{
  "n_layer": 15,
  "d_model": 256,
  "n_head": 2,
  "d_mlp": 1024,
  "activation": "squared_relu",
  "positions": "learned+rope",
  "rope_base": 10000.0,
  "rope_fraction": 0.5,
  "init_std_qkv": 0.0475,
  "init_std_o": 0.0,
  "lr_mult_o": 3.0,
  "batch_tokens": [65536, 131072, 196608],
  "doc_mask": true,
  "steps": 5206
}
MLP neurons of a small language model. Each row is named by its layer, matrix (up: input weights) and neuron, and shows model dimensions 0-127. Each number is 500 + 50 x the weight over its row's rms, rounded and kept within 0 to 999. Numbers have three digits each.
A block is one neuron, or neurons of one layer that tend to fire together. After each block is what it responds to, as a language model described it from the Wikipedia text at the highest values.

L3.up354:471559545476484523480450540546491494482492438471498472508583405438492451615476442462546515496479463413465553546553476516495564536449591622441473534538552529493545519614491588407529516582508508521431631505507534460580454477566600453414504486533531593468565496440503476414460492523513562490580476490485493510413604545420570420490507461552463581381538522417504492566481533488513478487516
L3.up390:535548516460493491479467472539548444459466433625479541532522612470477547535439442492477484586473396359526490559471606547559477479527542492453514482544555554470539537473524546399516482537486467437560561576458542544511483554499494553464470471450592471489475573448414568435521508525481542546430476485486545471499483594484483549456541454475487542458497496546579536475448539508525582489505
L3.up469:529493520528575432519500509404457604474512429520480522567539522459420494486487530475530569520461503542517453468564552560459611517463547423397487571498553503493463503573455514528478469501487490484481484512504464616508515491497478482477433453448491536561581529553532511409514419522575423522520581533604550517460584576516571530491500489389523549409496611506539553503534548410536521460558
L3.up748:470426488482480486500541476472573516529417380474568439477485509471493521458582430428467546572471492547550593454443435545458550539536591527469424554394475455503521542548485622502587532447537487487508439462463516501539453547546612449412376476526524529448501366532433464515470493536567503415543470403489467517502531551516544462590505497456509586440491383355438500513493446528485533494517
Description: Event-occurrence predicate verbs. Main verbs and past participles right after was/were/took that say where or when something happened, such as took place, was held, was established.

L10.up6:548603459558505489507396456396461512511524590483519512582438556506435597451588529477485520491481520477516457544417536514544590512596542477456435525486465424438508527525443486417490517468456416482446494535498457531502529567431409462499427616441543532495468448522527485524458493540476486572517523480490428529525526361487591460469507504358442457479383531509608495494491555551525483479548
L10.up63:550542534496539532404507530505534524581478502520512562489508458465476545445522508524537514478471462580452410536521539489488497462565434581495459502553451440536551488462487475466491622500402484537565452542483554516473622491520507492508520519510489524495464485576431555495428519622466446493535472406609509476375507475428423538514463574621393542506464492438512523563414474475441514425449
L10.up67:479554509463488532470426493524546457628439549495510427495511579541518513477501482422561400469536506486548491439504556471515564524540504366436604586570514434492504454574462416435518563448532421574506526501458513500482504556423458541485545499468411534531472607450496479573507573578501545541570448443570499454523511423461554480512502464475539356439443477579522473588581521486401555463501
L10.up68:545483466520490579491375407466498508601502467458448517512518558518534503437525541497481487463516595412486420459600562547571561583507508484520477563545516524549447561533520479555538564446514438524577554466407430496515460494508523527487616429369511575601444420457426414514453443502446483473487507490427499566472520463586587558488479514521501425465501549562532461488569525448504434511541
L10.up289:508567527401510503451420463515496430536451466544472559467468491580534538557472519503540421544511432582445514514572513487508485528453520442500459567507463469477449494466501398503496529573524516512539437505497449590566550474532456430499503437501503479506429506536459479540507567573510564478473501474475454455522524414496536365540466526382442508579584517594459490518565536460475496525504
L10.up437:502449625482517489551476447580535410513488556577412499535431592476545559493477533479485488512551468516470479486481476455490447482533364506495537541559542494535525478521415587428566494527486537520369527489499424457560566651557484481487579486475625519527478597483470504458576509475503540513534418512444492581483429494507464491458497466510617500496587516484580515426548489489391489468434
L10.up441:609446510499432545532502518543514569424416527473521559542494550492439491506471612524565537519368424558442503566435495457582476548415559453569553565491417412492527513478475417532560559442455589526439471439486491435493497606498447494563471532485428444451484440437542490518496446527482511568541512486489448482598507514438522631495481465456611523546473550488461455439475517476433566465533
L10.up513:572462577497493522515497462581495446520496504587423446506470552536571473535539486543476435562484484497541450490448524488610529445518475546583533425518616469450488476567494502469453589468492458454493509502508425523550531534383602498415538453433460522450465552464541504564547514460473506481508554412394469454540537389430490485495581487475507528544487503514504435615535542414467533453444
L10.up674:530620492509414470470468525580470440512422504484512457526516554429571458463517497483496458579484497533419548539480492444540473543577593481478508537556503552534457531455538428457491476541466475481441518478489543506545456565477591511396514538498623452533546555498511420487445461445473520460499484380448516573456554533518536498524511533496486489538500479520443544493483593488450476480472
L10.up715:517427464447525553495413520535513542504477441549437485526508419559412536517483429457458439568460557429510414517458423553553550476506461535615521603526450538546527435482538510456593484471487457526467490514480474539592585488524507518481553419449506545501382507504485491490564512555482411548516524514523381560479474442484480586545458550510461525588497559508469457482497489488483582500479
L10.up730:546502529584501513477495487536530461582402563573472528517547541473483453506456496446414476426547489462541549491501606484533549503482466541432481536569577489510451448517468398484481476463508387512473511486455424484532522493459491436452576441455534538464563477542516503520460572507456490554503488484511606520513460592565470459476575552424425450469489606479431527458465493381494504500476
L10.up740:441501577535456489572452441580607494520461471506549484470431535527471489433382523555515415530495436545500426446591489504522500487404489490459488547576597474549493503456438389543461499504560487483458459539566522505464621602487502514502589409481611440512509540467480489480568519434457464466524349414539517507516525471504360576400499484422487577595495495486541473534472619483504592467505
L10.up766:466542586459511525513533471468418463486497463396536386604417551430428539551469530520461530557534542501505511526491531339448548477471498563556513603479487499472549490534375511574524518470569520475479491474590458518512467498514457517447563515568457560538399566504474489469451426432532495478483477501516411509474483560511518408518513548552484480580591518501414447520453492537469593564412
L10.up793:460433478447580532506538389463498557497476424444450464423477481539462438537472423472478516438464438511550535634613533502512489537538578442563514546488476397484432411491532396481578577583514486528456517470559470518521497422578523485495460530513565504513504419466527512532503476465532577550550484562393502355482531503584484514486508550455586517407465517481462436418495473496480501516480
L10.up885:494505631498585504526475555359564496511574511546529511522424508537466472460459572450524386480521621516511479520501511524560543384378476433520455546526531434445528496450562538475504515529597513422536354482583535347507466442591515542444515563555526499510486524507428512429514510361529530434533515536545462512436457489514474393463470507605535421524460514548500475483480581564437607491535
L10.up889:579371492539535468546513538474529540542491449618516500693563501493620545515530482519533453496404552453538502593518441546507518437526510524602579542413428418539507485508569482523415563497445574437480592489593452492513527559560511521495571479479473516498469533521489409531479489522448507376531443435462500478469471400520497496435572417535477437467544493458490434568532587522519502513454
Description: List item boundaries. Line breaks and leading pipes that start the next row of a list or table, such as a new "- Name" entry, or "| 5." in a track listing.

L3.up79:518497488489558516446509540527591554434480525521487552480601487507518441490504517463491557445473509561509581528522526492494472575509464461610531484495582525404563563555557490470510510500463471534557493600403412457543508436545508440533538576528561495516475433491533551479531486332502479510481584521556464468518532474501524486468537551497441610412504470500663431538502353500508465518471
L3.up559:418345510540483561544574523430419543499426566430453459550454502466546489541539517483494498489387512515480548526424539474480457465523478476436491484538539488569456461528563471492565518593513551455487507475458478480502404422517557531474563467519486592489548430505518525495519570491480539547565482401503497515450570502479567449501580538515459597556543485565533432515462556526515531605458
L3.up690:456431521539491611496538578524506577488532522522459508441576401500503408495521496485488384408426496483549486481435533502468472565448472407505579504511518517524432490469576470555548411531571529537536495402459495480526432452508480529481535482527522577577434377469529441470467598407554441606477481567528472474479513459544571521467538483528470441577520552479569538522504493496443577532463
L3.up736:470448566499530508464518521501475526445569511498525586499560413447491426574458538577503436496465606578534471492493543466469495606448452406481608510489478458520507532623532434460486501512492444561491533577420459557515497417581458547522581467515569484546513463550485468554533533451447539508556478516467425491401439528460511590496558530535507524498518520438611506566493487546390567548511
Description: Ends of name entries. Line breaks and colons right after a person, team, song or item name in lists and tables (e.g. Aberdeen:, Price Racing:), plus was/served after a surname.

L4.up475:528476487563521539449526511527557437447465514528562475516502460506479496516473560463539494476481533523598471559476515606493483471522493515513456502510485583524556398488556434528559557482380505418553535507490463552571520555574412520513522455466445466444510497508503368569513452486497498490525493381422544472532537525436465507453524484421542542460495478518525556489532609429466528522474
Description: Item separators in lists. Line breaks ending list entries, verse lines or table rows, plus joining symbols such as en dashes in ranges (1997–2001), slashes, = and ·.

L4.up625:428584520474474556499504551481513475595481534584431459552484497457499608494459449533569519471551407474495469550514551534466498510501549512509446475531457456450639586534545409490504589605487521453495578560590571491546488551529545528500467474479498488481529502562544485503445518400512498491498435451493529512524536566496466493548576471521460539424474541561525449482442493528472493470431
Description: Predicate verb or list opener. Finite verbs right after a long subject noun phrase (came, had, was, were), and line breaks after a colon or heading that introduce a list or table.

L10.up29:553593490476513532488460524457503528502390410484523514469521477444492349522471489447535597500483490481390449556468460530428549527489554570582620491421562584493512516472489468514664569532545502457413566493558461444533546522468506461443500449412475550536582533486432583446599517481594568430531512456404483473463487463469474511523530534582481534450541533455402444547617529449493424469545
L10.up102:504447612569555458489521505521422542555481534539524553559457519548426485535420542460486525412470473436428470586416493496442524513540404474479445409579466437475532535508549464430471579583557448406558535476503526439392517480478456503417482491516515521439495496503484534548543509494523452566451499520626494501508430469471527511466517607510493616490505516472500510451492472491479462439556
L10.up126:586492515481500461474391571471496520468461495507407612481462453495533448515456442520531550456496479397469553507537490541371468490474525498528532445522546513539412473612528552538584504396561480457578534560463414542491477546538566579448553415498503489487494450529536510569459457547554478507475486481521530527472497620600522505586505519556458529393508524504381454569473561519472471492536
L10.up295:478418470554411472502462560494494555507506491443491500564520461550477567474485511523422406549491457464470359533650466478396564452510534595526505522560535501551574425556521602488530451467501485529502479533452545588473486595510499494464518508525525524522567508534489484410516421439477598555523486498512542474477495543468501595452378517530497488445506500533470436420536439539476422474512
L10.up398:478497402598470540422494498461473458467440487425501488512489452470490483509505427455475488442570463507517474532521481595474554501474455437563433505474572517368525536570527534502479526508505340490575510473546452494461543576523466553528448463449502464579537475480450532472491479567529520449559465615552531535475486491473525513514530437445524590460513507398556436491446538590494563530501
L10.up468:454488494534442507483502607456450520532540490561454548523455450524550450478433608447518510577458426457544492373420463528455548491499490518525567448580490554478578564464552542548502629405514460504459450440452536523528575513426508527485545543524489493494526555422522533486432520435475561463595468505408489542519536539481460508499489523531593442487457436520506459591456498483587580538473
L10.up555:531427481534426497434519586440469406470481547413477582431394488447580428467512469408511535494418553517519500476517479484432487514542505510484478495492464443496495545579512491486524483502554516500479441530469487414485483565504575503380520477420518477515526501521452526612536529477449508345481526532518558550511485560503517507537511456558475463480520443386563496429522565568538476536518
L10.up588:483484497538548463549431518536588546552542476465492469494486439590538379482366570573491506396526554430521562423536386526404561492520502526556469437507522544465468438505513599525535549479400447490492513503432514509485504525461504503483568473432387550458591534522487429513550566465533536480558509555469565513545519506408607553448432581571446528503546455435582489491452461585533412588486
L10.up627:510534486519513478450458537499519518492475447544430540463529523487469402556470489565535514521544374509494449591475576491410549501496537463452623493477453437536493530406522516500637514506518385500509575483450569399581510527527546437473523495471495493460459436507514457539531534484558417591454625512517534577427503455514533563541416551548435525457483481494524408587523482467532502501429
L10.up760:548468481596495466497423536420435466520488487429469489545451498508504448479437512570537546462505505397537470479590441508572542529489513483577531442466516418391553466463527556501577541473515519481505503528405540462488588572496619445488536432403468509435550509520548427553461549473522441506517534528480586579544466653440525533535491541509555557516553487460413429543447454526551558540568
L10.up774:465484502528623480431490558466486533442534469503459554563501527482510493499493474581545588537503454462522510555466464469535460577505463539436508517522527503389551497492435515472453432418418490448464623413503479665450572514531560525503471425462552489442494451592530499640566565528519400442450614519532557518514530501493482527443415555469570473455465515454522488506519501505496559505458
L10.up790:486461519522521506608485556446539506644493507538444562462510500478483451417385369481550470461442459478456453497529479547580546513434528489456540462590580430455546537556492373506592528476465528469508623519403516453453568446462439576448482484453528442462493494573509512458449553436506503527473512513400527506506387480508566489484547573500510500479567516580506453523526466548446448553535
L10.up802:595537549482500466538441484427425510486500563559522570463511567527446533442477553488556533500511470482484473503464426497404437441530445474473514535388523425495498521581436511465475465450519466529447571459461535463522528488526486496458457464478501565531569439440510475527517506570421460403512536484458511553567544460564487503524483574492553558473465422398541529396584488483529547600530
L10.up826:484531609609489461431524542462437574544442665504538468532433618586486409490562473536499562529554472487437485552599434557458508526461542486541497559478543451519509481515538562523481534533417517579471507483481458624476499515525519631468596413540463489518439420474500455395511506567545538533475479488541447545468586430509474577498421520488453489475530442467514516442445553569595513501484
L10.up929:521495568521528498468490434557496517469467555559535508527497510435450488519420490499578525490491468559590526507530480492479530558595522472406550472465444580496520545488506474505518605461552467520506538586535464481490596505465527539535497509382431525525479541543386394488518606453458478606530571582520459474480493458448561578508450552526491520553473498473455473507590641495555468569563
L10.up1023:535485534565451489504506551489522526504473438469417550557531497524402491481472493414512525554481482453569537437474420471600524512554469456511431471593509509565526513498599495548496478560530496541476465564499484650442568448465579445520563436504522472510536508603429465509398530416504480430538436437513606531550499455470537556419432516544456462549437498511543483555601491487531541438516
Description: Verb after subject. The first verb or auxiliary right after a long noun-phrase subject in expository prose, such as was, is, not, can, began, were.